MLP neurons of a small language model. Each row is named by its layer, matrix (up: input weights; down: output weights) and neuron, and shows model dimensions 128-191. Each number is 50 + 15 x the weight over its row's rms, rounded and kept within 0 to 99.
A block is one neuron, or neurons of one layer that tend to fire together. Before each block is what it responds to, as a language model described it from the Wikipedia text at the highest values.

Possessive markers. Possessive tokens that tie a named person, group or place to what follows, like Morrison's debut, His body, the group's major emphasis.
L5.up72:53 45 56 58 48 48 54 69 24 51 72 75 28 32 64 68 24 76 70 27 51 60 37 58 46 68 59 43 39 35 73 28 42 42 49 58 42 24 47 48 70 56 49 51 13 53 81 13 35 74 53 50 57 56 68 26 47 66 46 38 50 44 67 55
L5.down72:41 27 65 34 36 60 65 45 55 40 49 59 61 59 61 70 14 56 49 44 53 58 38 47 50 82 47 55 14 58 66 42 70 71 71 28 37 45 69 46 75 52 54 70 35 41 43 43 25 46 69 43 69 47 50 42 34 57 48 54 48 39 57 44
L5.up83:34 54 81 46 56 19 65 51 27 55 66 36 32 35 59 73 55 79 75 45 49 44 32 30 62 32 47 31 53 45 65 41 43 46 84 45 59 64 78 59 57 51 50 58 60 81 58 52 30 62 50 35 53 45 37 21 21 42 33 50 50 52 52 19
L5.down83:44 63 64 48 22 66 43 39 29 64 23 48 62 31 32 67 37 64 35 54 25 62 48 38 39 51 64 48 50 52 39 41 59 87 61 67 35 55 48 54 64 54 42 46 54 74 60 52 42 68 67 40 52 33 60 49 68 34 58 37 38 97 43 78
L5.up211:72 37 56 50 46 58 61 41 16 62 44 50 65 37 51 39 37 70 81 36 59 45 58 29 47 64 57 66 32 72 48 24 68 16 61 89 47 71 49 35 53 15 69 45 36 40 55 66 61 52 41 66 24 29 23 75 47 54 30 46 26 40 40 37
L5.down211:51 41 77 67 09 52 21 58 21 49 40 59 65 67 32 42 52 48 57 60 69 42 49 38 53 41 32 35 47 24 62 40 30 53 70 54 26 81 46 33 60 79 69 36 53 36 69 66 57 50 26 47 55 46 28 46 35 44 46 67 43 29 50 42
L5.up565:27 32 46 37 80 53 38 49 58 78 66 41 52 60 43 41 46 52 47 38 76 57 42 43 35 48 46 47 37 31 67 34 28 45 78 56 69 62 54 42 40 36 37 67 69 40 46 42 32 39 24 78 74 39 77 56 50 43 63 59 65 58 43 52
L5.down565:57 55 43 41 37 52 45 34 51 27 64 49 52 74 51 42 52 63 58 61 29 58 33 59 54 67 42 40 42 55 33 29 73 55 65 48 43 33 41 33 54 42 64 15 53 45 45 66 49 61 46 35 48 68 40 28 46 72 22 57 56 55 56 54

Sentence and heading boundaries. Sentence-final periods, and the line break right after a == section heading ==, in Wikipedia articles, at the point where new text begins (e.g. ==Coaching career== then a newline, "...Winter Street.").
L7.up245:62 50 73 99 35 46 25 54 75 68 40 41 72 56 64 53 38 52 32 39 60 52 51 48 25 44 32 63 36 71 75 61 55 82 20 54 41 61 40 33 77 54 59 39 15 52 25 64 49 82 24 68 46 63 53 29 54 57 27 29 45 32 61 72
L7.down245:15 54 58 81 26 57 36 36 46 60 43 72 43 61 72 42 73 46 58 63 34 60 64 46 47 53 59 39 45 66 63 65 59 99 69 50 54 65 43 61 59 66 67 37 50 29 54 65 70 65 26 75 37 52 58 54 61 74 37 51 41 65 61 25

Sentence-ending boundaries. Sentence-final periods closing a narrative or biographical fact (died of an aneurysm., at Bellator 261.), plus list-item dashes and opening quotes or parentheses.
L9.up19:12 63 32 51 32 54 41 49 40 47 35 36 37 37 63 49 81 56 66 45 70 35 59 26 46 41 60 42 49 41 47 53 51 72 29 90 78 28 58 45 52 36 46 64 58 50 44 34 49 44 44 42 47 50 37 30 57 28 24 48 68 35 45 52
L9.down19:53 57 70 58 63 42 46 46 53 47 50 26 59 76 45 01 66 31 56 51 53 60 23 46 46 63 54 42 53 48 58 50 58 45 39 74 49 81 69 41 75 67 64 57 45 49 45 45 58 50 51 52 37 65 41 44 36 59 57 39 59 23 47 34
L9.up182:53 50 66 77 53 51 57 47 61 66 50 61 33 54 52 20 60 30 45 29 41 31 41 49 24 49 58 41 45 36 56 40 43 54 57 59 07 44 53 46 48 70 63 40 55 66 34 48 45 52 23 59 42 64 65 36 70 65 39 52 70 33 27 54
L9.down182:35 67 27 76 23 41 52 57 61 37 62 63 74 44 36 60 53 19 61 77 30 57 67 72 65 71 43 26 32 22 48 53 74 58 26 31 60 62 57 57 43 17 45 60 45 25 63 75 51 43 80 56 59 69 52 61 42 59 36 42 41 50 51 49
L9.up406:57 63 67 63 72 23 43 44 47 42 49 39 57 45 25 39 78 49 36 69 27 60 70 54 57 30 52 41 40 54 57 45 75 48 33 58 37 54 82 60 55 58 36 30 36 59 59 26 74 39 17 63 50 54 64 27 67 26 26 32 52 43 54 47
L9.down406:62 42 30 47 38 59 62 46 45 38 52 52 53 29 47 66 67 56 65 44 48 50 50 34 76 55 48 71 42 38 60 56 46 59 53 48 60 49 45 42 49 42 89 35 62 55 29 74 56 53 50 43 67 46 39 38 61 82 73 83 41 47 25 60
L9.up701:47 54 52 45 68 47 61 53 73 36 48 26 48 57 60 46 58 64 47 62 66 21 45 43 50 44 53 35 53 25 60 50 57 48 48 55 43 70 59 56 60 48 41 71 57 69 83 76 71 71 27 59 29 87 33 28 68 36 60 63 43 20 49 59
L9.down701:24 44 41 56 27 61 35 61 70 35 48 49 61 26 22 60 48 45 68 44 50 74 60 48 55 56 34 51 51 33 50 49 28 50 38 47 57 53 51 58 29 45 41 63 68 66 26 42 63 55 41 33 71 49 43 80 70 50 64 68 66 59 54 46

Noun-phrase openers. The article "a" and words like first, most, best, own that begin a noun phrase before its head noun, e.g. "in a position", "one of the first computers".
L9.up284:61 54 75 60 31 65 33 38 84 30 64 48 49 61 33 63 33 59 26 63 31 58 49 44 48 41 54 51 60 43 51 24 42 45 59 36 40 59 36 41 62 49 51 37 41 64 40 20 60 72 52 45 37 31 63 51 41 51 23 42 64 52 65 60
L9.down284:57 39 54 54 57 69 67 43 47 43 54 81 35 55 73 41 43 78 54 46 83 63 54 38 58 54 56 45 45 57 36 56 56 17 21 26 62 36 42 30 52 43 42 40 59 34 62 34 36 68 54 69 31 48 18 45 73 88 62 42 28 43 62 51
L9.up403:38 61 18 38 29 63 54 53 58 44 68 29 62 46 58 43 57 19 71 48 62 54 55 93 41 40 66 57 58 57 66 10 50 81 60 76 44 30 35 45 65 40 54 42 42 69 69 39 72 41 60 54 42 71 45 46 65 38 41 47 60 54 35 38
L9.down403:55 46 72 57 42 50 75 73 40 85 35 48 47 46 21 60 52 29 37 53 25 35 61 23 64 50 35 71 56 48 35 64 37 47 63 48 29 40 62 60 68 51 66 57 59 45 35 55 31 59 61 50 42 56 37 53 60 99 66 67 39 61 56 52
L9.up420:51 68 51 41 51 67 54 33 61 47 65 57 49 61 86 64 75 57 55 45 38 43 67 66 23 56 53 32 48 55 78 46 52 44 51 59 24 38 86 36 47 32 58 32 68 53 30 46 48 52 37 48 68 59 56 23 27 49 50 93 55 74 40 58
L9.down420:31 56 46 20 46 46 07 09 88 63 49 60 42 46 34 58 40 44 60 44 67 46 37 75 67 40 37 64 73 84 30 54 62 58 66 46 40 40 59 60 50 63 49 24 64 41 33 50 70 64 61 17 43 27 55 49 60 67 45 50 52 85 50 66
L9.up689:14 61 42 59 53 62 59 66 54 57 68 36 55 46 55 51 46 62 68 27 53 77 46 49 39 64 57 35 33 35 60 35 40 32 46 32 53 29 55 53 63 48 37 42 54 76 68 33 85 52 32 55 60 78 57 40 48 25 51 44 47 59 80 44
L9.down689:49 43 59 47 49 39 61 44 44 60 51 73 41 47 59 58 40 87 58 32 51 52 70 58 37 34 34 38 42 45 46 37 71 40 51 42 41 47 70 42 54 55 56 22 33 35 43 34 46 55 38 70 37 67 73 61 52 36 45 48 57 65 41 40

Split-word fragments and possessives. Word pieces that start or finish a split word, such as al in allegations and already or bel in below, plus possessive 's and section-heading "and".
L7.up117:37 32 57 65 37 83 51 58 72 44 35 44 54 25 49 46 46 78 21 28 67 31 59 39 61 35 60 46 30 49 49 66 34 25 55 37 44 25 50 33 74 50 64 37 52 49 76 70 40 54 43 49 35 48 48 46 52 42 40 26 34 28 54 42
L7.down117:58 72 38 58 66 55 49 34 53 37 57 70 69 36 37 25 47 96 60 65 76 61 47 58 54 67 47 53 49 50 68 74 57 66 46 33 24 54 24 63 69 39 37 32 37 68 50 40 50 61 65 59 55 65 33 51 51 05 64 58 65 64 41 41

Sentence-ending periods in lead bios. Periods closing an article's opening definition sentence ("was an American tennis player.", "side Tigres UANL."), followed by He/She or a section header. More weakly, word-completing pieces in titles and superlatives, like Th-ird, old-est, larg-est.
L5.up360:60 10 33 52 63 63 46 43 74 46 66 63 41 49 59 77 70 53 62 64 53 45 46 47 41 64 69 63 15 64 49 78 48 38 23 51 25 51 50 57 71 51 59 52 35 65 51 46 37 49 44 77 52 56 21 62 51 59 19 48 45 50 74 34
L5.down360:42 72 38 71 56 57 93 30 53 59 25 55 78 38 43 62 58 43 52 64 58 61 51 42 52 53 57 32 61 83 41 58 33 84 42 57 66 53 27 42 35 57 39 44 50 32 44 26 64 33 42 53 54 37 31 40 42 41 66 51 47 46 55 33
L5.up526:48 35 54 74 66 51 41 33 48 57 55 54 37 67 61 48 30 43 48 18 30 43 71 48 49 51 43 75 70 53 47 44 61 47 37 61 52 43 71 41 39 52 56 57 49 57 61 02 89 24 28 34 53 44 54 59 45 32 40 67 39 51 58 73
L5.down526:47 48 52 61 53 56 35 58 44 72 65 35 40 45 32 65 67 25 60 51 26 51 79 66 44 67 46 93 18 76 59 37 43 28 64 40 62 58 55 49 61 56 60 73 33 27 55 32 70 22 42 68 66 78 50 73 60 35 76 52 44 14 48 44
L5.up633:50 59 62 44 62 69 20 49 43 63 56 50 44 58 56 54 83 63 32 51 52 83 26 73 46 46 37 37 41 51 41 28 54 60 34 47 46 54 35 54 43 52 60 67 33 51 49 27 60 28 33 45 58 53 72 48 40 49 42 46 72 63 58 52
L5.down633:78 55 60 38 40 47 68 40 42 60 55 64 25 59 71 40 51 65 40 53 14 25 44 56 60 66 41 50 42 54 27 45 56 42 39 45 43 29 46 54 99 61 49 28 32 35 43 41 50 49 55 33 74 48 33 50 40 43 46 49 51 53 55 47
L5.up652:42 37 47 70 40 84 65 58 47 78 47 43 98 49 54 63 14 75 20 59 67 60 60 65 66 57 57 50 52 58 70 62 77 38 12 62 53 58 51 25 31 73 83 29 16 28 30 52 58 48 10 42 35 46 45 38 70 18 19 39 58 60 51 65
L5.down652:13 42 15 89 36 71 45 45 68 76 63 46 52 54 51 55 58 45 37 55 41 74 60 56 52 53 49 39 45 51 50 59 50 71 40 43 71 82 66 63 68 57 44 09 13 50 51 80 44 53 46 55 17 35 56 53 52 53 23 37 28 34 67 49